Weights of a small transformer language model.
Size: width 256, MLP 704 SwiGLU, vocabulary 2364, 11M parameters.
MLP neurons of a small language model. Each row is named by its layer, matrix (down: output weights) and neuron, and shows model dimensions 0-63. Each number is 50 + 10 x the weight over its row's rms, rounded and kept within 0 to 99. A neuron's up and down rows have the sign that makes its largest values positive.
A block is one neuron, or neurons of one layer that tend to fire together. After each block is what it responds to, as a language model described it from the Wikipedia text at the highest values.

L3.down262:37 53 49 52 41 25 56 49 44 48 50 60 46 49 54 60 56 49 45 49 51 54 41 34 51 47 56 49 43 62 61 51 54 48 44 79 47 44 44 47 45 56 51 48 48 42 63 33 46 69 41 81 72 47 55 53 39 42 44 45 39 35 58 57
Description: Fires on the second newline of a blank line in Wikipedia text, just before a new heading, paragraph, list or table (e.g. ==, The, |).

L3.down401:55 41 55 58 59 50 54 36 34 80 43 36 44 31 50 50 39 46 52 66 57 57 44 44 50 37 45 66 47 56 56 53 50 71 40 50 44 44 47 51 54 57 51 47 54 52 59 43 62 14 53 68 47 52 48 62 40 47 68 39 57 49 55 49
Description: The conjunction "and" (sometimes "or") joining clauses, verb phrases or list items mid-sentence, often after a comma, as in "when aroused, and while" and "Natasha Bedingfield, and John Legend".

L8.down45:43 56 33 45 64 37 53 43 49 43 48 46 27 59 56 39 63 28 41 60 50 50 54 35 56 58 64 46 51 60 68 42 58 47 49 47 38 33 66 68 57 33 50 56 42 55 42 40 53 34 59 60 49 41 69 60 55 35 52 56 46 41 34 45
L8.down118:30 15 54 56 40 53 61 61 59 49 42 67 35 54 45 45 57 67 47 41 42 45 37 46 49 44 29 64 65 50 49 59 45 53 55 40 59 58 46 55 43 34 43 52 63 60 56 43 39 70 47 41 58 43 63 52 50 40 49 42 48 52 48 44
L8.down238:53 45 39 31 55 40 60 44 27 45 46 47 33 49 37 45 33 65 54 34 42 37 62 47 40 44 45 51 57 52 39 50 60 49 45 53 41 46 55 46 64 50 47 48 33 51 36 49 43 52 41 67 59 63 53 63 42 33 42 54 45 43 68 36
L8.down296:51 99 56 48 47 48 65 48 58 40 53 40 46 59 49 56 53 53 48 47 46 50 53 43 40 49 99 52 49 44 42 48 54 46 50 42 49 40 53 48 47 51 57 40 53 40 56 49 52 56 35 53 57 46 48 59 47 48 56 49 53 51 48 61
L8.down327:47 98 47 51 50 38 60 52 56 46 52 51 50 56 68 49 44 38 47 54 61 48 61 49 50 62 84 35 46 47 42 35 51 60 46 47 41 45 51 56 35 39 51 42 45 42 51 53 57 45 44 58 33 46 37 24 56 49 49 49 63 46 46 49
L8.down328:40 79 47 50 50 54 55 47 41 47 47 44 42 58 65 56 67 57 52 62 54 49 52 58 67 54 65 51 57 46 73 57 52 51 40 51 46 39 56 65 54 48 58 62 54 38 38 38 35 40 48 56 37 61 45 52 42 47 44 50 42 52 55 50
L8.down341:54 53 58 39 51 53 42 50 66 55 48 62 36 37 50 48 47 49 57 24 73 62 57 45 47 57 66 50 65 52 56 30 65 43 37 45 42 53 58 62 41 46 32 55 51 48 48 51 70 53 56 63 44 47 61 58 44 50 68 35 58 47 70 38
L8.down402:19 36 49 58 35 54 56 63 61 57 42 55 50 67 49 33 53 58 55 42 46 54 47 37 34 63 66 50 53 60 61 65 50 50 48 47 37 72 51 70 36 54 52 52 58 36 53 42 42 55 44 48 40 69 31 49 56 71 55 44 46 63 37 55
L8.down409:42 66 55 54 42 41 61 47 60 42 43 39 39 46 54 34 33 50 49 50 52 68 46 46 40 36 55 50 62 38 53 54 30 39 50 37 61 57 42 51 63 43 51 47 43 38 41 59 42 42 51 40 63 33 58 44 35 43 45 34 56 40 39 47
L8.down411:41 45 49 54 59 44 63 32 55 46 35 49 35 56 64 54 49 45 51 55 42 57 47 45 35 61 50 52 44 51 57 43 53 59 57 45 58 55 57 64 55 39 63 46 56 38 61 49 51 60 57 44 37 47 50 33 53 34 57 48 58 56 44 47
L8.down449:49 32 49 60 39 54 59 36 43 35 40 63 45 50 60 79 61 63 62 53 34 51 57 65 62 47 32 42 53 39 59 58 57 47 55 39 58 46 50 40 68 60 65 40 45 40 61 67 49 42 69 48 51 61 43 46 32 50 47 47 49 50 53 34
L8.down452:52 98 47 55 49 62 50 42 37 41 37 41 43 63 56 68 44 53 43 47 41 49 32 43 57 42 99 47 46 47 49 37 28 49 39 54 51 36 50 52 48 41 45 61 44 64 43 49 37 41 52 44 54 56 43 49 64 46 55 43 60 60 42 70
L8.down512:55 38 55 57 63 62 37 47 30 63 52 56 56 38 43 39 42 56 42 50 36 55 43 46 62 53 60 46 36 57 49 31 58 73 30 55 65 42 50 43 44 52 64 59 36 47 44 57 56 45 48 66 41 42 39 81 50 67 57 47 42 43 41 46
L8.down558:56 73 57 39 46 55 51 41 42 55 56 38 65 56 54 33 66 44 48 48 57 60 43 43 37 41 48 61 39 59 54 57 42 58 51 50 56 47 39 44 45 32 42 50 58 57 63 37 39 39 39 60 49 36 39 45 65 38 43 54 46 45 36 52
L8.down628:45 81 34 65 55 66 46 64 65 56 51 47 57 55 41 67 45 47 48 53 37 55 39 32 50 40 47 57 57 57 46 41 61 48 51 53 66 44 45 40 46 32 43 46 63 58 55 46 50 54 40 46 49 56 53 46 58 42 47 57 47 45 55 61
L8.down666:52 29 63 54 42 32 30 41 45 60 56 54 40 61 53 43 54 48 33 56 40 52 25 58 38 65 17 58 42 45 43 42 44 38 51 70 49 57 52 54 46 50 57 64 53 47 60 64 35 46 30 57 50 66 51 50 25 54 55 42 30 45 57 43
Description: Final inflectional pieces (-s, -es, -ed, -ing, -ates) that complete a split main verb in narrative or expository prose, as in reve-als, realiz-es, invad-ed.

L3.down698:43 41 57 52 50 41 47 60 53 43 57 53 83 57 49 50 45 43 70 55 50 37 51 56 43 51 43 52 45 54 54 63 63 51 46 54 43 64 44 47 63 44 62 33 28 60 59 34 73 50 35 58 50 54 59 53 51 48 38 45 44 36 35 45
Description: Word-internal subword pieces inside the first word of a new line or paragraph after headings, such as Appear|anc|es, polit|ician, Railro|ad.

L5.down75:46 53 52 44 68 53 53 42 38 62 54 58 64 41 32 51 50 39 47 37 32 59 52 51 50 51 53 56 51 51 58 39 38 61 56 34 59 53 28 53 60 39 66 48 53 59 62 41 51 34 50 56 48 55 63 41 34 48 52 40 59 52 45 65
L5.down587:56 49 54 63 38 59 29 53 52 53 41 40 55 61 46 42 46 32 51 26 58 55 56 37 52 47 55 54 62 44 60 37 50 61 43 49 43 30 65 54 41 67 51 50 51 57 34 52 42 37 58 38 41 62 40 37 37 59 62 55 33 43 34 48
L5.down608:48 46 46 68 28 61 47 47 49 59 44 64 50 42 46 71 35 50 52 86 40 40 41 49 59 55 56 47 45 43 55 47 33 72 58 40 62 46 48 48 60 48 62 50 51 48 37 42 48 50 50 60 44 59 68 43 41 60 57 44 50 60 53 45
L5.down689:57 47 42 53 52 46 54 43 44 40 58 58 58 49 54 63 62 49 48 71 25 40 44 62 47 41 41 48 39 50 45 51 47 71 40 49 61 39 43 36 58 67 35 29 52 53 54 53 21 50 40 58 53 42 49 70 62 40 37 44 57 52 67 29
Description: Conjunction "and" right after a comma that ends a full clause, opening a new clause or final list item, e.g. "was declining, and"; weaker on other connectives and word fragments.

L5.down224:55 42 39 33 49 58 44 53 37 53 53 48 43 37 70 56 43 63 40 39 76 58 38 47 42 47 41 56 58 44 57 63 51 44 40 62 41 53 68 44 41 58 37 68 55 49 49 45 54 61 46 51 61 46 69 53 57 71 56 57 48 44 56 39
L5.down483:49 36 52 39 53 59 40 38 39 58 47 36 64 56 36 45 31 59 63 39 51 51 52 64 56 52 51 48 64 67 65 42 40 45 37 54 47 34 57 59 59 41 41 53 30 44 37 61 38 49 57 53 44 82 47 47 53 42 40 49 47 46 55 57
L5.down630:56 34 50 57 44 48 55 68 57 37 36 40 49 31 49 49 34 56 60 55 54 50 47 57 47 42 59 54 71 42 66 37 56 45 52 67 56 62 38 47 43 50 76 46 49 68 53 47 61 50 60 46 33 49 57 54 31 42 56 36 58 44 52 56
L5.down649:50 32 53 66 55 40 46 43 46 48 57 52 60 50 47 39 73 47 43 45 41 65 47 40 37 43 39 43 42 40 40 38 62 44 56 45 48 53 44 44 49 50 60 50 35 41 43 44 44 61 50 47 44 64 50 53 65 26 64 59 38 52 35 67
Description: Second word pieces inside a longer word split into fragments, such as ust in industrial, b in Serbian or combat, ubl in Republican.

L8.down9:44 55 34 59 41 49 53 53 43 13 53 60 41 59 55 75 76 54 54 38 58 52 37 54 41 48 49 57 50 49 64 55 56 52 56 32 41 33 50 52 60 58 59 33 54 68 59 46 47 55 52 45 48 65 30 53 61 48 52 54 41 64 47 50
L8.down37:48 48 64 51 59 58 40 51 53 53 48 50 64 48 60 44 45 42 50 36 40 36 34 46 49 57 40 73 49 54 50 54 50 36 51 40 45 65 64 41 32 43 50 69 74 59 40 42 51 60 40 38 52 36 57 42 60 43 43 55 40 61 48 43
L8.down73:41 37 47 54 57 57 49 48 53 55 35 34 58 56 55 61 45 55 43 54 56 47 53 44 49 28 43 52 50 48 65 50 58 78 34 54 51 45 39 39 65 51 46 45 75 39 43 49 43 55 48 55 56 47 49 53 65 54 50 52 33 54 65 35
L8.down164:53 64 58 46 46 50 45 50 55 62 58 46 50 43 32 58 50 46 61 66 59 69 44 38 60 43 51 43 44 56 58 61 42 59 42 53 45 46 54 56 53 54 54 50 44 43 60 64 57 45 52 57 57 35 53 44 55 39 51 52 63 43 55 37
L8.down203:50 86 59 55 66 57 59 55 48 57 47 43 62 58 51 55 62 47 31 55 43 48 44 39 66 45 70 52 55 48 55 50 47 53 49 61 41 50 48 62 39 58 45 51 62 66 42 45 50 51 45 47 46 52 45 57 51 42 43 39 26 48 45 51
L8.down257:50 49 44 42 56 63 57 49 54 53 57 49 46 56 53 40 64 40 57 45 33 51 39 41 67 49 46 68 46 69 47 51 37 42 71 32 56 52 56 42 63 49 62 45 38 43 51 68 36 48 29 39 50 39 41 71 34 59 47 62 45 35 50 32
L8.down270:46 98 62 57 57 55 33 50 41 53 42 47 56 59 54 53 48 57 51 52 36 40 52 36 48 43 72 42 54 50 46 51 54 66 70 64 46 46 61 66 46 60 60 45 67 54 40 54 60 46 62 49 51 47 41 71 48 48 59 46 51 56 29 71
L8.down343:61 48 58 49 39 50 57 41 43 55 43 49 39 49 40 77 50 55 58 68 48 60 65 57 45 57 66 55 59 51 87 56 55 51 34 41 46 59 47 70 45 43 30 39 55 57 63 50 60 41 51 44 50 56 49 59 58 40 40 29 59 71 53 52
L8.down354:49 54 50 72 32 53 35 41 41 42 58 58 55 42 46 52 58 58 51 44 52 39 62 41 66 43 49 55 59 41 50 65 39 52 39 45 39 40 43 36 69 29 41 63 51 50 58 47 58 39 52 54 71 65 50 61 57 58 65 59 50 50 49 34
L8.down395:60 81 41 58 26 48 47 44 49 52 47 46 45 45 52 67 45 56 49 58 56 36 58 65 49 67 80 52 59 26 57 42 53 38 41 63 45 63 42 49 62 51 43 49 59 64 53 64 42 43 51 36 44 48 49 41 48 55 40 50 47 51 60 44
L8.down436:38 36 45 62 61 43 46 72 43 50 53 65 45 64 50 53 38 60 62 53 62 44 43 39 47 37 49 60 44 58 77 48 50 59 40 66 42 41 48 33 49 56 72 42 63 74 54 54 53 45 41 60 46 40 65 48 56 47 49 53 22 61 54 36
L8.down506:45 98 71 45 36 58 42 60 52 52 64 64 52 43 56 61 43 46 57 45 60 67 49 59 68 32 84 57 51 46 44 51 63 42 40 67 35 66 57 38 50 55 51 58 56 57 45 45 74 55 36 23 50 51 38 58 45 40 57 46 61 48 41 48
L8.down567:53 62 48 40 53 56 44 55 54 34 44 65 39 66 53 49 47 49 57 64 53 57 54 62 40 43 69 63 49 65 51 38 59 56 49 47 57 49 40 57 45 43 54 40 49 60 77 61 57 52 52 39 43 64 35 52 28 40 75 34 39 68 45 58
L8.down579:54 99 43 43 46 53 56 43 41 54 48 55 55 48 54 51 62 53 51 57 45 36 58 49 49 58 99 58 44 56 35 50 51 53 43 53 44 43 45 36 48 51 47 44 50 59 60 43 42 56 42 64 58 31 46 56 55 58 48 49 51 59 60 55
L8.down591:62 63 68 56 55 40 46 48 38 53 59 48 54 42 56 30 44 51 31 53 39 43 43 41 52 35 67 45 62 55 41 26 43 47 54 64 59 47 59 49 45 46 41 43 55 42 41 52 55 47 50 57 48 55 41 34 54 49 39 47 56 34 39 36
L8.down664:37 49 60 60 45 43 46 54 58 45 52 63 55 56 49 33 62 65 48 47 58 52 55 57 49 69 33 58 45 45 50 42 58 48 50 53 56 51 48 39 52 52 47 52 36 44 44 73 27 43 43 39 47 60 50 47 39 43 35 46 61 38 61 28
Description: Conjunctions and clause-openers, mostly "and" after a comma, also but, so, since, while, though, that start a new clause.

L8.down147:53 73 46 45 55 38 34 39 40 56 25 42 40 50 51 37 74 45 51 32 47 43 49 61 49 49 56 52 46 34 39 54 50 48 67 50 67 54 36 45 63 50 37 63 50 52 68 78 51 38 35 43 55 48 50 57 65 59 38 51 50 43 37 61
L8.down183:40 53 48 68 44 61 52 62 34 39 59 55 60 36 40 41 36 40 40 51 48 55 48 48 47 45 50 61 55 49 48 56 56 39 50 41 52 61 62 48 40 43 60 55 69 45 54 61 29 38 49 66 57 50 50 52 51 32 48 45 58 51 47 48
L8.down232:60 74 54 55 62 44 40 53 60 43 68 38 43 41 52 64 43 49 46 51 50 32 65 55 62 37 65 61 51 36 48 52 64 43 59 52 37 56 50 18 50 48 34 47 57 53 71 62 49 63 53 51 42 58 58 50 48 47 43 40 70 36 59 62
L8.down243:45 57 78 58 60 35 41 47 54 51 47 28 46 53 63 54 60 44 47 40 58 63 46 58 27 53 36 43 29 41 30 43 50 53 53 61 39 54 58 52 32 41 31 57 71 57 56 50 59 59 47 62 56 47 56 55 55 48 61 34 50 56 41 65
L8.down276:49 37 40 71 67 58 38 57 42 48 55 43 48 51 48 52 58 50 57 52 34 61 61 54 49 54 44 35 42 40 50 42 69 45 44 53 54 48 42 37 57 45 53 34 49 52 54 60 43 49 62 50 38 48 45 54 45 53 37 61 47 45 58 49
L8.down300:56 61 38 58 51 52 45 32 60 55 74 46 26 71 32 41 45 49 52 58 42 55 41 60 56 51 57 69 61 51 41 53 32 42 58 47 45 46 54 45 50 47 50 47 52 39 45 33 42 38 52 53 41 37 44 36 33 55 53 43 53 53 49 38
L8.down383:35 48 45 61 66 49 45 55 46 52 48 60 57 45 57 59 48 58 49 32 59 38 51 58 58 74 32 63 53 54 47 57 64 52 46 52 56 54 57 53 60 63 40 40 75 39 66 58 44 46 39 78 56 54 61 42 42 60 44 48 63 52 61 42
L8.down472:56 61 44 58 60 34 52 49 53 41 63 65 27 58 41 41 45 47 75 48 21 63 45 55 63 48 55 42 52 41 47 47 60 46 43 45 47 56 61 42 36 51 65 46 72 46 41 42 60 53 53 45 38 68 42 63 53 57 44 66 57 49 45 31
L8.down484:26 47 63 51 61 50 42 56 48 52 58 53 59 40 57 55 60 51 48 59 59 47 57 43 57 58 43 52 39 37 73 40 50 50 53 50 45 46 48 46 48 66 55 46 61 46 54 52 71 36 70 56 50 42 54 54 54 38 60 48 62 54 48 50
L8.down485:48 00 58 54 42 50 44 35 56 58 17 55 67 59 42 42 50 46 50 52 69 40 51 39 40 52 00 61 40 40 57 59 49 56 45 48 49 46 52 55 66 41 58 54 52 43 52 48 65 54 58 55 47 50 44 47 52 47 35 40 70 61 42 43
L8.down499:47 73 58 50 59 44 56 53 48 45 56 45 39 52 38 41 61 54 50 71 41 55 60 47 43 60 79 63 62 42 54 45 53 30 46 38 69 58 57 50 36 50 68 49 61 49 48 41 37 42 63 56 50 58 44 41 55 49 46 41 44 41 38 59
L8.down519:44 99 38 48 63 42 52 47 53 49 56 43 45 70 48 38 48 56 44 53 61 41 56 40 39 39 99 46 35 58 47 42 57 43 49 59 52 58 60 51 48 48 57 71 46 41 38 43 30 44 52 62 51 51 54 56 47 56 53 48 44 38 45 48
L8.down529:52 32 61 58 67 49 45 55 33 45 33 43 45 54 63 45 37 56 45 63 42 48 64 43 59 77 29 43 61 29 54 39 66 36 49 44 48 61 40 41 48 60 64 48 48 54 55 44 64 60 44 53 49 48 57 59 54 51 45 50 65 54 61 48
L8.down542:23 54 62 40 50 38 59 54 51 50 49 43 46 55 41 45 46 35 53 60 54 52 46 43 55 45 57 49 51 45 35 81 37 35 43 37 59 51 57 53 64 35 44 37 71 49 59 66 49 33 53 64 51 52 37 36 43 26 53 50 45 57 42 46
L8.down563:29 75 48 48 60 50 41 50 60 30 49 50 59 51 41 58 47 58 34 52 80 52 45 50 50 56 51 63 60 62 52 42 46 47 40 56 49 57 52 49 49 46 40 43 54 49 61 50 43 56 40 54 58 41 62 60 62 53 39 45 55 65 55 66
L8.down632:50 98 39 44 46 64 53 52 32 45 35 45 65 43 59 42 42 53 53 50 44 46 59 61 49 48 87 36 56 59 46 47 54 57 36 29 40 48 58 47 52 50 35 53 44 48 33 55 36 58 45 62 65 45 53 59 57 34 36 50 63 47 37 49
Description: Middle pieces of words at the start of Wikipedia headings and labels (Pl-ay-ing career, Spec-ies, ==C-areer==), plus occupation nouns like v-oc-alist, music-ian.

L5.down27:41 56 57 44 55 59 56 57 69 37 46 44 64 65 58 44 59 59 57 31 59 64 49 47 56 46 52 68 47 53 42 53 59 60 44 43 73 53 31 49 52 58 46 58 53 42 59 42 50 36 49 43 63 27 66 37 61 70 45 49 52 61 40 50
L5.down66:49 43 59 50 53 60 59 61 53 57 50 67 29 37 53 62 47 40 41 61 51 59 24 58 50 66 61 16 75 49 52 60 55 62 46 40 51 61 42 50 47 56 45 57 54 49 33 69 43 53 56 43 61 35 68 32 33 50 61 47 42 54 46 37
L5.down153:44 51 52 50 51 49 45 58 64 45 50 57 50 61 67 71 47 47 48 49 42 52 23 66 55 47 43 46 57 40 44 61 53 52 28 60 63 51 66 43 55 41 50 45 54 32 53 48 50 43 59 61 64 45 54 49 53 49 64 65 47 60 57 41
L5.down572:69 33 35 61 44 63 60 27 56 46 52 42 47 81 49 52 47 55 58 41 71 61 48 69 47 38 41 70 42 58 55 49 49 55 54 55 42 42 61 53 48 44 30 53 46 55 36 59 55 48 63 63 59 38 46 51 54 70 52 69 36 40 60 40
Description: Final word-piece that completes a split verb, mostly present-tense -es/-ies or -ing endings, such as caus-es, promis-es, occup-ies, contain-ing; occasionally other mid-word pieces like s-om-etimes or imp-ro-ve.

L5.down39:45 52 50 53 67 53 52 43 50 51 62 50 35 65 56 58 62 47 50 41 52 57 37 56 41 53 42 69 56 52 50 58 61 52 56 43 36 45 46 44 39 49 53 25 42 56 44 45 40 44 40 58 50 51 47 58 55 53 29 61 46 39 45 40
L5.down251:36 46 34 54 57 62 35 54 56 46 31 43 53 48 37 43 54 48 45 50 38 38 41 33 55 40 46 55 53 54 50 45 54 41 52 49 53 45 49 69 55 52 48 49 38 47 66 56 59 40 46 59 38 32 48 56 32 52 36 21 48 55 36 46
L5.down363:48 42 43 54 60 40 57 61 57 50 58 44 53 42 68 51 47 54 41 52 47 57 49 59 48 59 57 58 52 68 49 42 42 58 42 49 46 46 33 53 43 40 39 62 43 48 50 57 48 39 57 50 35 38 59 65 53 37 54 37 42 47 68 35
L5.down667:66 39 52 39 46 37 38 53 41 52 49 56 38 24 46 53 66 42 60 24 48 49 46 54 54 30 55 62 49 60 41 41 54 48 38 57 53 65 49 64 32 78 74 39 45 40 55 48 40 32 38 33 43 40 44 49 50 36 60 45 48 41 42 48
Description: Second subword piece of a word, mostly words opening a line, heading or label in tables and infoboxes (S-our-ce, In-ternational career, Y-outh), sometimes in prose (football-er).

L3.down560:47 55 59 61 62 50 45 51 61 53 43 55 47 33 42 50 26 40 52 60 40 67 47 43 46 41 49 32 61 48 38 48 49 42 64 52 50 34 56 54 62 43 49 56 52 46 52 48 29 34 59 65 48 41 63 53 54 56 75 60 53 66 53 29
Description: Past-tense verbs and their suffix pieces (-ed, -ated, -ised), often right after a sentence subject in biographies, e.g. left, met, scored.